config.toml
n_layer = 9
head_dim = 128
norm = "layernorm"
attn_scale = 0.0884
bias = "all"
tie_embeddings = false
parallel_block = true
init = "normal"
init_std_o = 0.0
beta2 = 0.98
doc_mask = false
steps = 17259
MLP neurons of a small language model. Each row is named by its layer, matrix (up: input weights) and neuron, and shows model dimensions 208-463. Each number is 128 + 32 x the weight over its row's rms, rounded and kept within 0 to 255. Numbers have three digits each.
After each neuron's rows, "fires on" lists the tokens most often at its 100 highest values on Wikipedia text that the model never trained on; "fires after" lists the tokens most often just before its 100 highest values on Wikipedia text that the model never trained on.

L3.up148:113176193129120165138180158064181124108111121098097113211121156133100148163135137125132102156104114116141115092115120126070077160164096126211178089082119116178150151146113078090172133120155129114126125139162140141150137105109111168095168115140140098068140135144136114113140109134135144135114198134174143133175123112111112136098106148145129132114109096098143189153122120062120095092120087175148095129115176168126144081125132120137078192107101106138081171094102122115152158123208129074094139072118123166164142198136157054177155180113126114073142076121147151088074138157160125120074159149217141109166194191129082088133095126122097120142158107080065129193133159129157082188146110145095147137138142105099137120110124167164165133166191208103086139120151089144167138166102051
fires on: "0", "4", "9", "6", "8", "7"
fires after: "."

L3.up924:118154127079185109127139096076139099149154066153122169107116179103101119101173185159117147159151113100134155116139147128121148076087111107107153088130107126181105131136133087072152121106143086122185157151145147151085087100086102163059143090126117129069125123124111148076119129145140125139109100087073128162120100103118163129189140124144140161206096144070126189142118169121113119094106049171154139156076134075124093156121059094064149092101146118114169152171105136163108085105073139125124160176071203141182133107134141163151114210076131135109145116125194127143173098141080108103114109142140151098137136132076089072125103064110159120101209157148064178127143111194137055137173104183179134129094132151130204100107038105121110107140139094153114150114072079094112101096080105
fires on: "1", "2", "3", "th"
fires after: "–", "-", ":", "mon"

L3.up479:122125164108135122153133108129118115093118131136172162098118097125130112176091144178148143115125186157140137124102115193146085162117133110183155157096164075145057085049162117103121113133171154120097137194109189090159110128143164160138146175111132135147144153129115185118088100111153115154107173146089142118095111121100135108171143128185094152186074170112114072104095187040168133121129140151185153136142145104088157098151080151161130132158169120071089180054165161138149187149198145047154102119067087142104108122145105164135111092155132142138052119154126099149156189148097101106147137135098177141140114175144098086116124148156135146096107133127086153132126128106128063152105066220127183083085164137121131155084164156143143086156134112113123094179133088153055104122129158
fires on: "==", "| Total votes", "|---|---|---|---|---|", " not", "| Total", "|---|---|---|---|---|---|"
fires after: "\n", "\n\n"

L3.up1057:152154174152176162162162132112153137102138095171130156197107109125102085125101134168132088119090152164065098155147114122100065147130141084163127126124122189106097081126107170137103137116109173127070096166159185111086183141118140160102154145142142109136169127162225115137118132057104073093127150168121140170154123090123144089079149116149142126116072175106116140108146121117087156106097120164180159151140101147175161147138070142160114141137120141108149152079161124178154146083125106108098152136100161141121088120106106089144163140124124117108182173081196117118061164176096136174140202102125139141114145146111112077155194142150062112163123128099059178068096139115151109096110049144095116117172180161142140120121125152155141090127193115074062150123167125144122089161077127
fires on: "2", "|---|---|---|---|", "015"
fires after: "–", "2", "| ", "\n"

L3.up1081:141136160123145123152137146150190152169175134083142049167124084211093103115143212160157131180089129173170125109126150141128068105150082160104097119099075147133124087093123166114099121117144106145164125113170102072136128184152088153135124120071171031096106154152127106139135122089149093076127188074124139116173157073120092193144094134150135104114107154110214157122153096083161141095124102186102082093140153149198163146104109097114154191131153120119162160112135107128152124120204113163093102130093128134128136149191156130144123138177112125110130126098130150140113157110128113071098134103151151127232149128142146067071150165129063137129135163110014141143186207120092156168056160113148133176112115134138144127150138154119148106130150125127109131170115173139172140095126082
fires on: "1", "2", ".", "7", "5"
fires after: "–", ".", "120", "1"

L6.up896:100108045105166148112147153145135182045089093091095085099146142204171145111074131115122135160127107142117091171165141133157120158170145139169132111196190075095134115157170116106135125105147122162102150121130183170126146150189148129119085146111173107080129160109083129074134170169065087142151109130102120227097112160094084191111148142168120140144101151149147125050120130084126157117122093136105119110183128115086099070138189123129178127143058084099085154129183140138150166140135186102095113159086137147115085175140122073198078114146087116175103162144190116095111136134123123100115127141152141127076127116110020134125102145129097062190140086104149206199167120119119096154144122091128154127110134193156164144113147110150120120118137115128139127117193071164132095114198210
fires on: "| ", "|  | Republican", "3"
fires after: "\n", "| ", " T"

L6.up2013:173171153069096108175166155117107133121185145120155153108115146111183151098161061104127182132070103128145144095106113126149137135124097109106154161068138081126100162134130211153113071138139234145138149076173105118083160144116103122113112116147113154100053129173063134143055078158209104102113112135131147133097125165156073099165100166158125054132165107163199097115150098139132123139123102115115087077084079164168160111176144141118071142156158146113157064107129096092159108137088084137109089153129094162112130165147139109125165117105160111079143131160161097125149099071126119098119171166137088123147124107170114107101141101085129073131141184119093135091148138174143040141117131114123173130172195097140173090154045089100195109098159143129122166151119212104137129174165117
fires on: "-", "–", "as"
fires after: "1", "\n", "- M", "978"

L3.up820:146117133125118172098128118111147122143166099120119113123132167136152104154142136185187141146134138104140147114095140156090119116165125140148123046119181111157147070102101146133074200082104120124149095138173111169119154165093062163090127166154172096081097115149090131072120146119195091093087114153079153130150071110058080138093090096162152138143128186139168161123157132157131126060076124173112155127082162140114200076128142111124131145106108147088174166108145089149157114087186100115086107132092159171104086150179174138141093155165120137134119127116149086138112163125073175140143151128129138137169049143122130110124113086152081189154124134100051136118122166118132111239207130109153138166142146137105128122125117161111134239140204154149083134141132139124107120067129113
fires on: "\n", "\n\n"
fires after: ".", " |", ")", " |  |"

L3.up1838:089136136103172145177111110085178155121139064085157122144123125174126119119118124174134138069132117110163152158110122141120149133102116126184131114113153100157127101138206144136135118118168122094138180164119117097105132095141117111079118101174096095128119107141130111118098122124136108099105151100152197040174135119045073118080160154191126139206134195107149094151211151132168122096158131154134147151148135076148164100096162115134057126174118097152133113113148125125118092126087115142136181103095135101116149084206149162110119142143107147107133089116111134163110134172091093131166188085153140144114096165180131076071124128161086153143139161145055122189099117107124098149160184137132133088109177208150176107110123132139075127140144072111151195139097081126137155094169087
fires on: "-", " "
fires after: "\n", "\n\n"

L3.up537:105137137120099151129147181133176080137140176072123139151123165148136138093140171096164105151119103170111122087150142138103126106185129123165144092141099142200127139156116102046206116109166141152149096136093173070175136074169140111116126136109164117130158123117165083122129109079080120110145145146133155141116111084125130105162136064085085135123158179114096102114118081160162147093186111172179116070156104057110162128096080103170114112099133162124101157108074204077135132164159115087061184139149142161076119112139122079217189161128146142092135135150154124094169189151167181131139075079120184175147142161162133093192097150135154062155126113125080137126138118061108127160114137145171196128092124151132098097150081088122192107103131109124115151095132086165133076125068156
fires on: "f", "8", "7", "4", "ly", "5"
fires after: "1", ","

L3.up1495:097088132121110152144179164098088145089110106165149118115139102113091143053148148183147112109129160125072137073132195116093114115146119162185187094185107156125134119123141145169153106105166129137095125125111188165104102163115143191134128124123174130037173139126094126095160142125172084112090121160140153144118105099126086074110173117178132158142106163168172102096116192103100143108102133165138204114146096128125195060180127103116096172169159132081109154101169102172079172103145165126051129075108129155089064131194102102118132183133121151168145140128182062114126150095103106104107132095165098126095145113099128080150162103176099087060100116073102149128077081135135187137151147106130110043156145142127152133115135057144143076081163111153121178129102138174103156102105163
fires on: "-", " |", "|"
fires after: "\n", "1", "2", "4"

L6.up702:120123103082166087135090137166106121153179169105110057065135125152119143129120140196161131155118119057189193125119172094134145095142103183115129079116131088137063117093105084124092130108136138118109158068110174135153160056102123153140149127148107104095088106139058093141169130140150179118155147151158113140105108176064109092127106109111123100143088147158124129103125149141174101108186157163099172180124061123085113113139151175149125196135154158105150109115155172141158064149150114088104136145076091166154163111145132143104112133182105154175113113127116154055148134111113142111090105118134103140184130088128094129126078113140161094154126141113085074129059133132115127113074147129091131151107087141179099119149096122052091150164106163181185128147130140055126117200138155
fires on: "–", " | ", ": ", " "
fires after: "1", "3", "5", "4"

L3.up1182:140116110099142148150096182140144136128156129106107013087084169132161068096102139148139083168160079158171182097084150142108134083172154142133088140102101078112186132158170143086159162090150099144121160103070149183125112133110068179118162071155135129115081148137092065136169177131159140127150144114164131113124158140115110138160131145110085178086120103107125096097103132126136076061145132172120140177075161130137162148092118159142184178107111088125146139134137076109124092122172150096090069147161102148099196152121172126168159117164157173109123167160125136123109115129099099098131149152092097174187142178146115086126151111117084119102129141107015132192138105180149131101137134132174156142123142180109088109178143114134168168129154088101154144139059089165140180119161144
fires on: "–", ",", " or", "1", "-"
fires after: "1", "0", "3", "2", "–"

L6.up1352:099126143108145152161120118098129148172181139141059115127156077163158095140102200101118080081126093175096090162183114173136069078135089129074163123063099138148126120104119101123134133106169151167170130142107146127158113111166093162073157157126139148155173140149109124069144118120136100132118134123139109173091139155072123139102130050174131169094101163085208105106147129150098137119094134138150102115135162160080107056125161150096099131170176127142134161132080098112195137102147151088144135082177130178110082098190135118187133188142149124076163185098192135143067197121125088136125129127176110159087151163112125109188100129123114180140129127128081139207106121159113126119119124117124173177109125145050125110075118165198068140193135078118091153134145150104102162102092160
fires on: "| ", "- ", "7", "4", "0"
fires after: "\n", " ("

L3.up734:114114178107129155126174170078164159124175150151133175109145157120148129123129175181147143133096127118173148119080120110051070063162126127216113054146148155174143093098104169135112153112125148170105141104170130118140136154064072134107157112178129103100116132168087142113120157049149071114193167157140172120152130118104104118081121093156156114124112169193153125142174109160104150103094065154083128149163118123101196142083167150183122157093134131108176168040141123167121123146111164100089121127077147181110077134164121151130112150155160172111100135093168118135104148148069110143131172127097159136123063155148126079172142085131082142140082166094071149146111089075118084190180062081132185128161167113158160125176074115081108165111182146130144121099157116181137099074129098
fires on: "-", "=", " the", " ", " its"
fires after: "\n", "\n\n"

L3.up1489:147128119154152143209144132096151134093137131075122161198167109143140135189051161147123144019127140177115160112170160128132081113146111164205128064116097117162123097096172141110085065111096104175093159127069122107161212084112112163073144131196117126145102099138186136055095101115174166115103113182137163126157158150073077124140166148146147120118108177159178126110168114122133116100146099147125144155101119145136138121113096114126150129090099168146108099115136107158158136163151159154188171109060102130152122167160124140129160048123138187127123142116081096125084143126130134160086197086148114143117115132110120081184112084146084120127121184093059125191141190160141100103116190088062136114154152132093185117123131187127163185100143100165136191103126095135182110132147165
fires on: "=", "===", "st", "th", "rd", "016"
fires after: "2", "\n\n", "1", "3", "\n"

L3.up1548:121200157131138112163163128104162103132177116089101173149128070117134146190097126125144072108076100136119092085193118139073049159108133131159162088118120100156192114150135111113158092115137202135101160120171116170149135121155104181125124110105104093072076157174136126082099105124125136120112189145100174124152154102049117105115141169125126153142174134109099145136131130138161097044127073193145141128131170116151148127161170161092103199136143119121127114106138059128211121123207116127106122117117134126178163195187163067082158128084116118103125117117116164111095183124166107106090145135161165108148131160117165118070069109165116140117105095134051100131130120117143128137175085116112095147152097148125157075201168140182151168152122183089053130145149076145155162107160131
fires on: ":", ".", "0", ","
fires after: "3", "6", "5", "4", "10", "7"

L3.up859:159104134132111176109137117098137118137179103118113107125123170127155097167149135175180145140126142100148137114099115166100104096140122146158122059128167095155148066104121151124085203087115126127155083143144113167108124164103062161104145162145197114080094111131075125091120137119196102083092133147084147118149084114062066147086100090164138138141138173150160160115158144124142113066079129163110164134082161132132195070111131113114141160115122150108182164105130078154150106090179102137086097130091167156107088156176156139145122153152107114145098114131150101132112163126077173134142162126142130143163061150110132105109104097143075203163133128091050135098111164125149100222180140110143118167148150141113146122125119165117145221144187160167096141151127111124114123071140114
fires on: "\n\n", "\n"
fires after: ".", " |", ")"

L3.up1259:141112134130124178100146117104143116142176107117123113115131164144147098161137131176180140144134136112144145116098139162096118110146122130144111048115174109163146081104105143124073196082107113128146092147158116165112144163095063161104138161143183106079092118139104128091130148124203096089099116143091153130143080111048082142093104097161150137142124194139157155121162127142136118063087124170112149132089153150116203076123140113128133145111115148103172161117132081146159110091187102123084104132084149167106083150186160144138094157153098123133121115113141094135115166117085183145136151118129145138159046155120138106121112088156073203164135134107047132108111169130141107230195140113141127167149158122103147116118108172112147233131199159154086138143132123112115114067134112
fires on: "\n\n", "\n"
fires after: ".", " |"

L3.up1543:136114130123118174105143110108146123141182108129121113125129164141150106162133135181171139140132141102138145119096138160093120112148123143148119053127181113161147073099104143123074195082102125125153091150156111164116144161103061163095138161145184090080092117139099133087128150118197088085095117155090152134151073111051074129090096095165153137141132194139157151117165123143130121070088129171116162133087154147121199071122138113128123147106110136099174160113129081141155108083192095120079113124082159170105084141185163144137102156156101130131119126107151090138113162126081179153142153118130143137165049151120138106119110086155077201162128136111046145110113169127134106229196138106140136166143153129099142117125111169115142227130194157144088145150129119114111118071127105
fires on: "\n", "\n\n"
fires after: ".", " |", ")", " |  |"

L6.up1691:102086150150110178131140123115144073137173087141131158122156064103082145187123078151111149112124113119131074154133090157109072097114136162109135090132091113175106180157131113127087109098102113106123142079157119140096138031148133094124151106141120160152144136185107163090132152163076104113185142179095168114161134155109114141187159124138063158169156150140109082127130118079092119086175127165117138152095147125132141108128060144155107162082111144121118143074091156080157096119156087193159146144158142094095115126100134116068125151150095117122122161209146112093108126085064177163136101085154179081093114132099094120085172131163155146111085119123089116095137146176138125136125163146122197142155184146108091192108132113125136152081084167185100116143124152118079093076151111
fires on: " | ", "5", "1", "6", "4"
fires after: " | ", ") | ", "10", "7"

L6.up1127:136127149026220156125126119084161126161069103126135119156205111091120120178112130181144033148125142107125166122062111180108152075142140130109096140122148089161117132149166092119096121099117200127079108165230155105118121159098137160131154115184168109155096140155074165180072160125154110166141122233127144139125153073074070146108068150144154122135113177082176163091174058152083138071140164163097125129151114148192099133146165094102089125135079080155131146093136139125120101075155193084181112144160118162137123104142131114160146106166148146124110131174105131145097150141078125143108094132121141100143108111110153110189113078131154142145107149087146155156149121070150146110135204114122131120101190120136156080130097121124159169106121144154112120117127121129151109147078134
fires on: "d", "c", "2", "4", "n"
fires after: "our", ".", " Inter", "ou", "iber"

L3.up429:105143187130113123149174170125139154116128107108139115139183108141112160067116100176123116148108072157169180136148138122164149133141131146133138124142170149118201151147122164117125105107222150157147142123132081109110156162068098140112148130103133102053118122172108107095134147153095124144120182174080144133170155122110116162118161161125103134134124174141125117112179100044140065066125066193118149132122069162149187132111109098118088215145102157126154131112133109165164120127207118138110114140129104128124168149182129088121136095115115123117142082119127118139117134119161134142102160053054135129104144100150101064105120113154097113137153150140042159146115112096125115141126130098124076120077143208142126082186106127107170122129141103128094123170135131194149071080144105
fires on: ".", "–", " | ", " / (", "2", ","
fires after: "1", "3", "4", "2", "6", "0"

L3.up305:166107172148127162107098112127107171135090158133190101115108091112102120111058176123170143054149143141131076153122090114123127138182121065105094151126098125155097124098157085111144159055103134181151069127175139065089122117140176131135075132129163055157143153169111133138131169112108111089109134190139178139106106118048072176160096088128087122189114141078117115170150147169132180095143167161111093142163156121147163089141110133065078128104094140107134161138191105094121095084147170147097122136179099144077083148120130138138099117161119102124142133109157134188117158169161114124108050128172158161162097070112129121190161142156132116129059124135075128193089132057123129123156131110148122171120183161127124138151104166147115090108122131156094118059142113168132155166102108
fires on: "d", "ul", "ir", "r", "u", "ven"
fires after: "uris", "our", " superv", " con", " vac", " exc"

L3.up1738:111115145193086149100184067085101139069064139160149103190151117124142113158165164127180090128082113139093116141151134133156129160097130172117171131129136153139148090048085123103135166092133157180109099087169156095139098141162159113088168151136193059126181129109161089078148176129060134073098119142128124153112136119105146103106094107132130136139077138135134095105146144142132174086125111187141164105143079048180170131100101108142156116142132065094184182095181142148129141134091173143104156071123131095147103135106151101151126191124098176173101139201121119116102136171174131115072092060144188113112117153072140058160160124161119159115146105187105133115089069064109156119096147082169129127139221137150116180116140130149109131121104121109099208130162125112172105152087090
fires on: "1", "2", "| Party", " |", "6"
fires after: "\n\n", "\n", "| ", "-"